Weights of a small GPT-style language model, trained from scratch on English Wikipedia.
Size: MLP 704 GeGLU, vocabulary 1024, 8.68M parameters.
Architecture: RMSNorm before and after each block, rotary positions, tied embeddings, capped logits.
MLP neurons of a small language model. Each row is named by its layer, matrix (gate and up: input weights; down: output weights) and neuron, and shows model dimensions 16-111. Each number is 500 + 25 x the weight over its row's rms, rounded and kept within 0 to 999. Numbers have three digits each. A neuron's up and down rows have the sign that makes its largest values positive.
After each neuron's rows, "fires on" lists the tokens most often at its 100 highest values on Wikipedia text that the model never trained on.

L3.gate343:515497456499478490511508528461511510517476503550493463531521464478508489510494474519504493526490501518497517505527497508525500545449457498495507540530493508497524528498528471512534491502454496522504536508459464433497493516521525451517505511518476493513484512469492532511530506458542472487
L3.up343:490525524488479516489530517508482527506489503526490474504509472477508492460482527504491499550481506503465488554523535511504486506518520492474529491516497489481525530551504457498479475479505489531539514506491486435442478530489481468472468508512440534526481461496488514473524501514543501529
L3.down343:503487507514512487505490485497508498453510508460517496495474524524519488543523464484508469500548484496551524433457499475508477475517493509554468503504502481483459473491491549505497503535542463465475472454489495528512508552493527530520525475484557488474529545502530487473472486526482483474
fires on: " ", "oun", "iz", " L"

L3.gate455:539491481543511496485513481533498527506487509491491491536481512520476474505526518483532517498471504498536542506484507513504486494517508501557513467467507503500475517515486477508497504469489499463510520467489523515504506482486523491524482541520527481455512511514523504536502467484499525492
L3.up455:518546530518473529515516570495461515493517505507525499552489479478517511519503529496448504507514523493535536493538494520510516496496515505537498523508457489496493449524542479472492550493484476456549478503496521531520477511507498485533472500515480469499501506438515531518562480530494508461
L3.down455:510477463465507478510488429497538491474487505521464499471496528518481472497493461460542472490501509512492503518477555491461525552479503512474492521501518510475548541516476515499506492531506496517443484464517483492497483461504480522491482481453514515516482497512470469490466519507502487528
fires on: " in", "1", " U", "U", "un"

L4.gate142:536504441467520492498498506490503475465509523522508527515478503503488533517483468509454477467480502482514517475562490530517483446476486488539489484490531512466501522515500488490475516505518494505549452514502466474468454461520476533464544493526494508533534492543502472522480508489518561505
L4.up142:468519504481483479531497494525551510488457484485543483459509480498510484489499520507510465525466512499536521504486527520492473486527491473501519497490490486496495483527471514458473502470531553493495553503491460454480459503494513490490496498559564486503470492477530533484504495441495518538
L4.down142:528523513521533532496486493470468469484516508496477539521487521527471486499474499450482464478555489507477462514523500463505478518519550538505483466522537489503465501472543492529540453538494455519498448533512525505508551474493474521505508522462419495518509524495498493498481500479501466473
fires on: ")\n", "ild", "),", "are", ")", "ar"

L3.gate65:508479508460487470500531490462516471498476450503517483468505456511515467499495527495486504464525472446479480510502493533473536477514472489473519471483515557499495488494504441490517446507492522533527478507464495536492505493486510557474538519522491525538550515536480562489502518485503532516
L3.up65:487486513487500511561471484536527501528540469513506534496469512475508517539536503508516490491498475536532555494550519500515515488496476527527461530555492526522496470539500537516474508543541546513486511483507456486492501506506473528481485491545488507555528538493541491481487502445486485528
L3.down65:497472506490505480455513501513555491472492480477482452524535473496522469509498553490438483500539528476507477517454522521483472490482504501483514459455481472533522498513525490469500506480487444495503511506487559523545484501512499511429508477455478511470515484481497514499487483547495543495
fires on: " N", "s", " Fran", "X", " ", " Jan"

L3.gate668:519528522463516544449512489544502518479516542506530517486487480534523442500500476497503494494518448467502496528533537492516519489492472520483551464523514513552517485473456492483515502481545504484515497493498518473506457502524494504521479480489496493505501541494497489455481485521483541461
L3.up668:494520519494496468498542528517502442498536524492493486498534495462486528527507482524500512520479502506489491509502494500489469484494491490524511509476510521528508473560481498501506509504526501496474536486435472505493512501504479557523508479512467500489453601495522496492515556492505473449
L3.down668:510477500475524491492506457472510519539498499513465477469481555478535487476509503466557485491503522514527510507460522507515465529443486503508463531444523486506457482461505519496524463480512505519536453546504548486530483511481503486451501507513537510505535434546497492484469496498539512537
fires on: "s", "ed", "at", "es"

L4.gate582:512504515504472517497526515530506473498530485488533517494497526503524504498453543488473536455512495447539550513523531504488524506484494518518500499465470469468485506527520510523534496510524490494525519533471485520516524458493490471493499510498495550476503496533467450523510518504539526472
L4.up582:493479495508516507485495483514513504479497514507506474495498470504500494509495502528506473510471452458512462501522501498486520533510492528479512473495489509499532468532534460481503514475497470503483507515531526476484480461477510496517502507488559515528477509503513497491478509511467487471
L4.down582:553535515459510500512499483492489473486506464483541495533504538495512492505503531451528484477473509531468477517522537496517494481513501497560534497514476507500491508481501529527528489497541513502556537489465452525520483517503495462554507481478479459505517477509445475514511448492528530502
fires on: "A", "P", "y", "ow", "E", "In"

L4.gate502:495512490510491510497524495482509499531488472516478494514517522485486515491527524521485507505500465504458475526532451488483495520539506499519495463464470467502519487506476507515460494534526544529440492462501490498488487472464463528513468457513496474523449512471508499467471502491465533507
L4.up502:487508500505542486521438475502527499528437497492520535532496500489507461530482496525463541530491492474472519514512518478491482566497530542539486502514478487528515524472489500493490513502509483490479512510489500482477456479497499463528508491519527477452527512503527489509480485483523555504
L4.down502:524499534519493541494555475503473492516516483526499417484501508508514477477541494481535501487489502500520497518487524504509504460524440462500494461439519511507497506495496488476490521507503479541529497528498491473526513560502487543478484519526470488492487472509482478463519526484498497485
fires on: ".", "ou", " on", " would"

L3.gate323:477544548502557444487505511540502460530498512469531544514523488491495526546466485503505498486500532511494563532511514498506472467512533478520529461473508493495494536501543536524505485523506544492533519499486551526537505483468465468520501439510513520469482497504497505482502544511535487499
L3.up323:524544488533502505488475531532503476521520514500489516537495467506502487523503514516507527522483516515515546488492474464517497517502554554513504489511517484498459562478489544513479487514477498493544527516499497507491512494474516455458488483495498490474514473495545457536542532476519506543
L3.down323:479457541498462470489487476459485516518456487477490466470529500525498496509495504465510498523524481477469489524514542477491479501484480460485510494539479508494517465512480474426478571529510459547530475432500479523501472494550525521519532545524469488496513517514485503506466509492508516508
fires on: " b", " the"

L4.gate525:489474477493473527488513488462496501498519494486475524511503499510486510534463511501466482525520494519532536518560506512502503512507448479488507516508541445485525537482530526453475482521475513550500495496485487468517502508520474511453472545538472533531494540497505474497510493423514495484
L4.up525:496493474495480507519491500468495513471495464554491504526510512463488509461476536498501531532538508516423523535517506509514527498467511529492499459499483603482487472534494482464470490541493515553519499493541454495509501535503509475533467505509536513465493502472476523493528491498466498533
L4.down525:522529494547524491463511460510526459536520473490512509467528525518477503504548501530488486495487522507554494499488496477444507524498479466473493462519527438543508524479503524550509472436516461472498509495479513528511487490501469467465506502487486447551514500490489466453463531531520513476
fires on: ")", "),", ")\n"

L3.gate144:527470472461519509525533491521474525501508540461502471517503503464475488535502479523503505484504521496527512508515505529529462514505480481518494528506527492514507540493489486558525510516478539521528468515543482510462506494486539489468521530505474472494477490525501530523477503542534539494
L3.up144:498486465454435535480492509500486472530524519473505481492517499507488502502506547540422504518499499489494487513537511492493487515500485509522512482444515483457516484480520469501525501490498500460514523562524557499497523515478515452473533510518509474508477516502536535520500512546486490550
L3.down144:523547553563534493529493486499517529452548495486518507461476479477445497490468427472539473493503487513476487512462500530530516456483529522482526525482499481562465511513481516525492501536489490521473464433495440503504506478576502537557454512473517489510525480486485475476520485482503545485
fires on: " D", " G", " ", "5", "3"

L4.gate628:482525417481490545506536501492491471537506530501503497489468484485479534504496507512505432478467530464512494496491456495504488516538492533486515490454485492482514531474486519513496481498527523531529490536508466481551475477520476506549533482487543562521502557495521518464491480503498483475
L4.up628:532519472498475500497469545490489440502519503449512528496508495533501503507508508528488519504495518506519506482535510485479474460521525521522487507478557507489538504506447536493468506548500436522519502523524490487499482469481494496528479538515501478530523546495487481473520496468495533522
L4.down628:511485551491521494521531449496519594517484541529491467482546502507501475493507500521483496517516465516541482507455532490556498556495487465498489511507481500537470526519520511491509513415489479493495495488479515507487532527531542501470513518487489500470475472502481509524515506486490497485
fires on: " V", " S", "9", "V", "ov", "ar"

L4.gate176:488489539458454464480508511503498505481534475514512492466508519485509490488537480499471538483502508472483462522505511449528544498469486454505550493541526525475513478506514512484502528518491499508487501471506476510531513516510487499460487477519506483487473476462529498492483510496514508501
L4.up176:539480525523448489538472533525503490521532480485546500498524551477463519535523522492491499486463495485445494481504502496468512494488520482507486480474497526528576547465501479490466484479500511500468478504492524475516518533488489461515490534552521474512477506471513495497479466504495504536
L4.down176:479524509511546496512471503465480514481450519487483486516486502496547525548490469480526516478524498479536479526501543495552532562464469490530473485550466517477491482492468479480529519481475521483525513520499494528513518494484472511482446492520481506492570480534481465479516486508504478516
fires on: " p", " V", " cl", "b", "re"

L3.gate84:476525521458481503484485484461469511487495531489484481514522508497541520526509488505529522508497523508534508540516434476452522491530515551510499537465513463509507464512467515474498459481470517550504475454515471468452504501529481540508486491490505479466491555501486504506476478517547479505
L3.up84:522487487466539518511502497517506451488525490484554507462494504502479472537490485519450505477520511534540500523513511501491541525561534546478519515544490486499473453501458504499487484533533510516506507489542479512527459521549496501480475517478508484507481501508499508510539501513516556445
L3.down84:513494494556490461507503508500516548508493482507448493498478503520505510476493458478537481522492509464473486497460547517537489485473505450514516491514512538498524531474505499469489538515486506462536471525458507499511532511479505479512516493516492514525505469498482450471490496499482488500
fires on: " W", " K", " Aust", " M", " L"

L4.gate257:520468527479521513463493464464485469543520515482528534517504529497502496497519525505484505499485533514496540538493494523461457476478500510457502511512568460540513498464503470506484501489471513561556538504477503505534517519524512513480473521526476487511440511526542486519451530535496511524
L4.up257:552486536502530494496470472524494471463518529426516523527510529502470470478468508484449456482491481539481506520488489469470469460505498488475574496490508522508543526484519445500505529456506535511514543501507507486480503474513515521487469464531505499540490470498501445530499508537501517524
L4.down257:506506533523542497526502536482482532484485481510485473529521522493516490504493467509543500519508515500516472466474510537554478503525514467530539527465474511521480504503453529498497504530496487466477475508522533525529520505488520514483532518490526487457549530514520547493489468452493469479
fires on: " E", " where", " e", " M", "+", " "

L4.gate337:570538486511530529544496476485508514525508464468519484521522500510497525486543515507464514527495448484453472479505497544447507512519485499513513501542515486517510553456495533466525480481458465555516531509495526501474508508501503521438490489525485527560494531512477482505567499501531459482
L4.up337:482499513520520484505491518519502519521524497480510492491531490467510494503513508525501522533496482514548517533464487518506500518509490534556476488525520509472533512436526506463488499491510493489477470491471498495486479506508508501477489539526491501492495522521444531542500475527477523487
L4.down337:479509499494535518518474481474530471506513519568504461511464476466471536505514506474513481419517519517495488506519490512467480481477529488452519485493488512526475511513508473542564494522498520477466517508527477475505503500452445492498529507479490505515477463495548494505487529490491497528
fires on: "6", "F", " |", "1", "8", " -"

L4.gate84:487482537499545504550532458468518453523517469503523539521520534505488535486527482539465508494500516505469495483486509496521470496529469489522511481447485497502511496473515515547477438491476523527468497518516522493474494503491487466521515472515494503534465480517482494490514516491479553489
L4.up84:487505475497506532518485477489490504541489462518508531513493508507535498489524495493474511496488504535523523521520525495483500483488493501507507483518487520488521552493533500503505491543518429514501490495491499498522495453475521519499491471475513500482544525484474528523478526536474463495
L4.down84:523491493543512454446504493538494472484535517518514472462519494500490504499480501485499543515530495449482486522495493485480521494489497506493495538465514448481494455510458499478543498500502520494525502473478466491494466537511496507489506505488512521490474502549522500477519486479538511519
fires on: "The", " on", "199", ".\n", " un", "."

L3.gate169:482497500457489484465536503517516488507456477535468541487505564471484522517458505504501541519497487530517518479532496488501493535508496488516485514485517498478530483490517511537479420454493496509546478514490493556510528492515504532450472454480497481469559525510477508509466485488517486497
L3.up169:513526528503521506478506487461488511499537465493478504476519500481514465487505510498471475477490506478531517511510529494514483491544471527505536461515516548507553463532485544486507497567509517499506530529524503503488529479491500538523431483497512565486496453485490499486480488506500522494
L3.down169:506498493462483466496541470518539480496454493484508532517477545490485542536498543513482479517490497538511529530494525494464505544457504468490521513469510447501490497533525486525494495471476473494465512539496483498513463514546497528441517477469475493522494500507478540499472514467499474520
fires on: ")", "ing", " "

L3.gate286:537511478525508458483501516511453527513537509498506523521465519494507521512515474486481486504515515478475479486485466490534507507518506476518508475503502487524511506492496513516486503517515508532506549511509521460553522492499464523516488494469495520505434509522478480501511489543497520502
L3.up286:481513499496471528496507473491525508469510503517473477493537525512513537455497475555507499528480509476501515500481481554475509513495513516485500496466526507493555510555455477472510478491502524514498469485477501510523486492500480558504479495521506506514519476497516534422482494501486460450
L3.down286:538497484491518484509495507506498483524504490504514511504471506484477452533534559456508500468490482490540463532501500472514499500493466502479494470515477509539447486436530495502515520495497514458555531528492517489507478522546475470472474513469500492464496512496492488570531530494522536563
fires on: "s", "usic"

L3.gate374:501443528472529475479499510526533494473509496504478501442473501471508548506524437555487538502526472467507489514472489463478498459541469469533496536530488506515490494497516482431555475510471483520525461484490491504512466505486471498462531483509489438459496501531475554487511509528470491486
L3.up374:518475485501522471508525453530471483503480472472518498497478487498527520493524536459488456478523504494501527492541487483494478508508465502512506490523510511482482490477485534537527466491536495489555484489560492540520523482448534506506498484498477493443486503525478472506504452509525510486
L3.down374:470530506504490542474473523528495505484542521499490477470480472542463497512500481537488535524496487542472477515469547466493489479459482493527497532506496514482534473534508486505489526506486480494476524502457501467487497502539482507513534518490544485532529442523492518481562535527472524514
fires on: " R", "202", " two"

L4.gate164:530483448525505537492502489482563479481481465503543528514542470460541523454502516467527525543514483523502514534548545545524471505474462455494506505515482525450502489489456498476498488461500506504504489498481519486547482485526475514495484487520506505522497497505527507481514494483460519525
L4.up164:517501540557486513512535509527526504473481468504483508489487480458495528470542515497541472475503531505515515490506523515516474527461488492520496501479436501481472485547515520478490552518529511483511518500497473572509524495520503536477478445503496502501506483522516517482543526502490466521
L4.down164:523511483507499471504476499494484529557507536501478492509516508526472497513492499536506512522488496470527494524499502479521522469526543553465503476548524500520561502466471491513469510475500486485481503501514512453503459509524497467532554521536530509483533502484472503530510491539483484475
fires on: " c", " t", " w", " p", "al", " per"

L3.gate181:491493475503490510509472521517504519520461542488510500522508477489510512483439557498518462489505503495486526477518487459496535524499520475533530539503523456505526477505520491493528492503526485508484496477521514497507498561490527540479533526475518471482504533526476443526482524504485523440
L3.up181:507520514525499532497514500473518540508512516475480502467519534523521506497454485492479483482499510506498457488483454531517462523507475515518511509501523504542496517511477470511505506508528520495522477532487521499465478472491513514523470473542493518464494486510468512451508506497503508533
L3.down181:486483497476509473542470524528522518553491481528500487501493481495492539492522536511511452543494486522479517494511550490531544469530531492475499501503505509466528489536506488437525538525473476545455491497533498483494529524525540489468490540452474528521537493494547469526513492473476487485
fires on: " ", ".", " t"

L4.gate407:504484449527501460465529490481505499497540478517501503527491541524474475536544514493502482492495504462472502469481455502503529511461505484490485488542491522485560530520500564519482451539493493502449449512440529507474521484497483494508501471462510505476495539442492483514485519502520467468
L4.up407:508535516528485479486488506519529467491500506519539531531486539504530491479495513526508496504466472489507514494487518501561509492541493494500494491531515487544510519498508497467462487544530521507487490472525533526458519535483474513487542491534524495503480553493498522490478519542521460578
L4.down407:482454558491510507528471464487528551513489494476448474459514444452484512485457469534510491516540510494508483483501473498470486483485457515518459488501477484502437446478518463523522523461478509477458509485499473474510497493545501507540472481487491489512495500506508488504504477497491532496
fires on: ":", " ", "0", "ate", "ents", "I"

L4.gate639:491461480528501519472431526431496500483496496517490499514469467499493505478494438496522483517482540482468506441510457541501525502440488526436494524532545524523501528490523503497533499537504527525494508463471456523550523475540510518536494482497507502516491532447475552498544492494467527472
L4.up639:525507486527520474494503469507499495488485495505502516497483496543549522507456503496505498506526442511501512536473525460483517480492482464548508499483504478466494513535522463532484526510469503500486498484499483485478478508486494490521514510515476520531439467519519527513493503488503478499
L4.down639:481479505491485532527517536461501551491488474482505503516521499479468474475540489481472515496514514469497525458506466521519482485503533503459522497485494485488528515505527482486537515507524465498492492517504495508545505510504513524482475518477509500458514506471496467528490483498482520538
fires on: " a", " an", " ad", " B"

L4.gate224:445490523472535488437511513503527495515513509469493494438501555476499533489488512530503498516503462491476517482514512502523445489529495484490486473483530503513481505513484501469519506529491502500490486498492468518534514556560499499539465493465482498465530538524523471513484512517541513531
L4.up224:500528515484543549488506491491528508482554498499514499515546497488493486505506456477535493457506495529483498487525481505503464444515522519498526536459497510548535503491456476503496508468515487491514505508529475515475535479482523505463502529511515479537474482494489469489469495448479504514
L4.down224:492465517503468474509504454568470533549446495475481516513478494523536528501514542478515503499494547487501516508462524485495547518485491504470530459522483477503505509468494486515503537484468522472500487545449517505461446479459479491485521449469481478440503477509504519503495513504469490456
fires on: "ra", "1", " ", "7", "ri"

L4.gate57:505509506476513514529492513429529463505517517510576519485451517509494472522489499542496517532493506507558547503503462469500491509507504502514489503487517503492499495506481511486469517494448476578475489446466515532487482528488499555470525491467467508490441543477473528484487546480531521512
L4.up57:464467536511492512490427494489496494510509533503529502501503476538506489536536495527478464469491460492554525544520506524474493494524507518538511518453487510504465498503558485505522487528522476525520502492512520485474471483457503495473487485512533488491490489482513495500492518557500527442
L4.down57:447521511509500478523532465517518562467469470535461488506493485482521506513483487466537545524517509541481498465513501474527494490486486504452496476521491449497563526529434489447486550440464504518454506487478503521519521519508544505528478501454474507494531544498482510495518505459496490513
fires on: " ", " M", "un"

L3.gate235:525483469472497510499487493475472505483508520488519509508445496514530579475529477510507542533459474504499471520485489544475512504504494515486460525477514466532528496490488527501510534471497462550513512497507521471441475491490506503544536496465491537489484547453475471497542496502513466450
L3.up235:462518511509517461499513500472472528546522471539518515541433450486520502500492503509527484534485522470524479506472456509472520506485477451473489457503476521477502509501483513521505511468510459545523499463521537495491452485490474534493492480509467558497484541494511524473503489514507478478
L3.down235:476476514524526544509517509557539504490466450521467508525562495511462441509518543496504513514520520522514498551482525448502500490502504540517526524484496493467457477476507426488488508527528538431486467481479522501542489539474508492439496514532492482522512431509535548499467498511512494549
fires on: " |", " -", "end", " re", " time"

L3.gate77:506521474519533512472517448488487464525494474462518477527527533520502525524569480487517499502523481476487512483497511512479520492520517509544456480512504496483475529507475512478531485527523457495521507507523505503542483492531502511491511491505465502462465479509487556526491502527472509462
L3.up77:524509476467503496504547480519447488520502479497480512492508489498497513476544529517458490480534501457476531504520496494478546528517503493502531486563490570501504490490490537512553491508490464508499512489505478492494511508477537500569487452483474475482498522500475516481526455493487519460
L3.down77:462497518506522533482461511480519504448505480475518512508529546519506481522479480498535522509472505533531487467462497509490462453474494511517473485485509452494479521519490478475458508536519510460557493485497500519512504476514472503506514507523542517514522471500528507485485521476496497547
fires on: "6", " res", " R"

L4.gate549:492465536465499465501461447535521518513480534494515493482486507532514522468473521461493473520485500497511492509537463485505485455490460534513475473517527488521481480490471508521473487533549473509502525505518524556519492501481507539484427497466497496488525507491542535493537535517466511494
L4.up549:489498471516525564489486496467515486494516498498505509496493516466523506501449506492507485522460488495515518470459487519505544513461476468495553491496491469471511460488515483509500471470525491504523466510483528574483515486518493500495505514467505478523510542525514483487500531443460500476
L4.down549:501492505467496507551513486503507519488518501515508487425521504529512525500467528484531491538444506548507491534545484509522485504487456503519450501481476525510459515540497506467504522477491498496520457460500496484479474519518525500492509482500507500541498502475513474514540467524512487508
fires on: "ball", "oot", "ampions", "s", "om"

L4.gate39:495477487486519531487525494509555493551497507499525472499502506473451467565481471489449476498469483501551514493501503506464530515523510457544465501497518494496481497503483493466501498484514517510476492494478491499506585460535525472492504479507535513496532569530523509445491532456512507468
L4.up39:511439456521484513509510525495491472483508452503502499496565515492492509504489501500510470445473491465510502478489512485465575490525479473515473474478451495500487504531465537527485509529546476492477544540500471468551506494470527494485507481516453464540487445504491508500489516494522505484
L4.down39:502526546504542437504513511527477488508506516503514503488456519549501520458501494496485506512516510495504469512478481460539498504469440532506492515483495504499540477444483505487486495498510483517522541439517493501508436514494500495459483467501481532517511476520473499477521484491495511531
fires on: " P", " M", " K", "P"

L4.gate76:523466519551483488490547461519501466515533497507532495465539488492476501527466500454511500493513522520529511502523534523492508496456473491505542507524523495454491463494515492498434485488479525520477475487490499531504506489540516462473474501535531515514535489476490493501511514504491483531
L4.up76:494515500482487461529456550480565494473557483513495513509525503499560499522541482501537507476506506528472494490486535508507536515507477494521474530507477522506492533525497554538505513467515516530497502496484491506492511535465531512476511520543471473540532517520528514524539531503474476494
L4.down76:493518486471499485527481492518494557484472483458478485503475495496513483457492509489500538460490491469534504491483496518499493500507484501521486495506477523524492460485476490461500536448538477501519519531496527512516511530498491560547455515449504541455500515517482490521483476477511526497
fires on: " P", " p"

L4.gate497:528500508516503487470450478513516538524497449507481487460481506492525501470488505473509494497526515529524508492480456494493524512509514526435466516455513508515537542496535508526510507539487506523502503498488518491493490474512539479500489525462521511535525516486465512491505475510475466521
L4.up497:481488508467514524507555532517524568474510481524524478493480532502481492457537527483506537514531498499471471516536538497497534502506504484519505517485444526500531495469474501498536515505498560481507504492533507466539512493506524444532476468508476489514543522467538487485516519500474517493
L4.down497:506544473511470501494476468503500513465481527467545490531510505523524486503482498572458498493501498513465512478493528480468510489519500514510481510532556469490492524473476511505485524493519498493470488532510498499497478536511438506504478503484541484520440525482515489520491518516496527479
fires on: "re", "o", "or", "ric", "ident", "ec"

L4.gate427:503506490447542491535496487492535471460512472481499498482515506530488481508501470488450491523497531492466456483516530447474489505507465451507479550511518522472487495489480498479507492506490504510483501521501514542542460481503507495491500508502522522481458489447558529485504498455489521531
L4.up427:504474524497481474503525528510469485460468464538483504494517495486491479463480505496513544512537488517501548482440500496498498509482490522488486479533501515500522491540488495475475507512503497525509504542462552503559525486516478496507507499490507505492521497537514535499502503499493469492
L4.down427:485506467491481451484455492450540493519518545521501486504502419513459477505505529518514494503447486487485481538531482516469514495512542480494496510464481529487487507474508481497537515472493487527500521456503469459457466510528503517490495516497502487484497469441512472494498505540460521502
fires on: " New", " A", " new", "y"

L3.gate355:501547475488495572491505450493498495481454512491525496520498550484492495501480538483495500497461488534523498516523492501504454509520516513475528529501484496453501512491508516534524511526480552472493513491540525499508502503490514452500520499480495492459446462460512512492462530507508548509
L3.up355:542526466556536491522485460518516484525479501483524527479504495520539531502496500481468549506545520508526527501463490474485507533468489475517509467501492500514489559492479520513491491527489503429517502479499502454519512510498529459483497473521514489479498495503490470509519488532456512510
L3.down355:480490512504481505519461490507470546494531463529514483492496528494449474512495467486532494535509498469478457504481500518521528517516499527503479520525482512522530502518531505483450513486513490520474477523497470535506467463541459545464452497492514523501520501528497524497498478477508499475
fires on: " l", " w", " h", " ch", " b", " pr"

L4.gate113:479519481463489511465516481506495468506462491474529500472495505523518490507509480502527510499461552499488510474521503468493546479521464542487521552468517505486533484490458555494534478479472500489501487511494498470491516513488462503509475495478530513495517455497490479497495480521470525479
L4.up113:472527467495544501497491513467502518497501486483500492515499488495517517528566441497506457445494507518534557494498489517499492466472547511525487474489496491501473522527456504520472483532509476527506494468519550456508508521515498459556543491509498495490494528445528467529451488515504524513
L4.down113:521478487504523459519519536526516512550525491506512518490515565518506494521505529518496523552500464517461527489499504509506534494495518477543514492514492497509477494506464521497486477492488508502541510486530517501530436527532515492491527477545470483524520533534541531509541511479467494499
fires on: ",", ").", ".", "),"

L3.gate498:480454450488531557496506474483536476455525536485551560508513473509496476541478504529499519480498512512530513491541497523487502522484491487511513533496508502458523506501519507503510451509466463519515497509506523460481514484541508505497505518488472530492473511529524476546506519503519523451
L3.up498:459524545480520496475496511476481507507523515462495502512508510516519526483516471518462521449510486486502500488547457492469459499486521458518459485473491520507500495538466488534444492459500463472487502529491492574465488513478498484479528516511480502514463478455523518514520487533501487527
L3.down498:514475476499487456523489490497503502472515477492506494475519476491481483502477529473543437563512505527477477497432541515512539509519494565487513506528523458482495486466528521464533527540515519533468496444497490442564470490541502506563461501480533496492520499522476464486498530496506543492
fires on: " ", "6"

L4.gate607:490534485501530516492491532473541489552474543506494500474505507491521501452457516485455510461505529514458527506479506509456481501488501558466483518480519518508522519463512496519530490485508516516517538547492498518475496481539477519494503530478518532486518477487459493487484490450468511496
L4.up607:543484463494561578489505479472519538481487496498503496526497517476528489483490525489506511473523551515493491485526486531451476526510506533486503529500506471498525525519460534493545466484521528516488499507465567475520494508498488488511497543516537534484531540459500501463538481522491505515
L4.down607:502488533447489461497502509490491523466519473476508460497494489482519502481454471489475521554518445516490476461500481462531531488524483453523492477504545518507478530515498488491488495516479462461489484477552468462510489460539513513498515496519488507488475507516507520510494490463531523495
fires on: ".", "io", ").", "or", "re", "as"

L4.gate282:492496511536508522466504479546474538519515499491552455482508463513477517541498527516478556517489519507500508539530546488516483501522504454506486467481499514461512499529526452486501529482515543507511488470480512513492481455509490549489551510502495511516482521469512559455503533458523511537
L4.up282:448470484536484469499502542512468478472495513501493530475538544467550536485480504506454512490459473504538514546513455460475521504500504477486503455477480486544526541513524497524525495491500547514484490501493516496460509497489516502493499515495547527460519526476495499474472486499526513521
L4.down282:506499530463498484486502486526494558495527500511499473533516468521509499513510509512505471526501484525471497500486529523502492494490473493490509478507520492483475492521478472500480489488504455530517500483538535520508487484519499491522484509534453513525518532471507531513520524466506487501
fires on: " n", "ame", " ", " b", " t", " also"

L3.gate391:496472479519458514532512544475478470519519485472468551517488472449529485514474523485460473531484521519499498514480548487510489516487543521497514546454520496482504524518478527502510489525520454472521475462517524491532509489495489523501507517472493542476512543458519495474459478529539513464
L3.up391:498477500485493557541502503490467490495491501504510516503458536464474527551503502512502495536497489496495453495492492472527466497511528496503475500481543510503504488472550573467548503522529486528482467559512540469512529526493470526489482505521490475511522534481510477478507495516546521504
L3.down391:476475520510495480455513483521531502495525552549486500459513491496459473485503522497506487422481475515496513526526498485488514505493490488504467485545492518499470488497455494525473490506468502503518537478487461529498452523546536478512540522496477521511528440534503512556514497485481482516
fires on: " s", "ar", "er"

L3.gate572:489505472474455515514529516532496452473510479476492505522505527485508508507522526530479516483537463466474491504467526500470476477467514484491507477470524519497537497506524505527446475523468486458487540508502471519515520492489492519478476468492499549544491473467457521516501542469532505513
L3.up572:513487469541507505507497492521463500511508460511513509484482454506501492483482479538509490483498523471556540509492511495490500473503492423526556490494464558472514514501481476517527528547527493465499468509509486468488475473488525508490525519519485497536498498478484475506470532485495480494
L3.down572:523496506484476507475493477468518515505465559478530487517537485478488541521515485461504500520504484491481486495514499525527501525527529541534482483501513485551491496482496514474456446465515501517491487462478506505510509484500507531545530501438500454503514514485522505439516428499500488506
fires on: " W", " It", " M", " L", " up", " N"

L4.gate388:533483479504476475513541504512440508478513465546503491501471477511494523516559509530519505502527490474489512504533486491492484472499499554503511471495461514509509475515466494464512427491503518505520495547475496456453541477509472477509508526467522509477492511512485474485493476505463519464
L4.up388:507524464525533503480507501440513543487492513481541513463475493468489482527488488499488483499544502466499515458500510467529529508481483517504555476497465521517509482466525514488495508484501512492458518506517519495490464488533495505512532507505546504506484478472507480492488534497486515531
L4.down388:507537533494483499438505518508530485516500448490556494515545497511551511508519498521516475494495487557522505497526481532491525479519530526529454533508528502506465497534470513530560526469490513530541503508493465513516536463491453540515500523472522523498465506497499540530505500501512461494
fires on: "A", "y", "ram", "ons", "D", "at"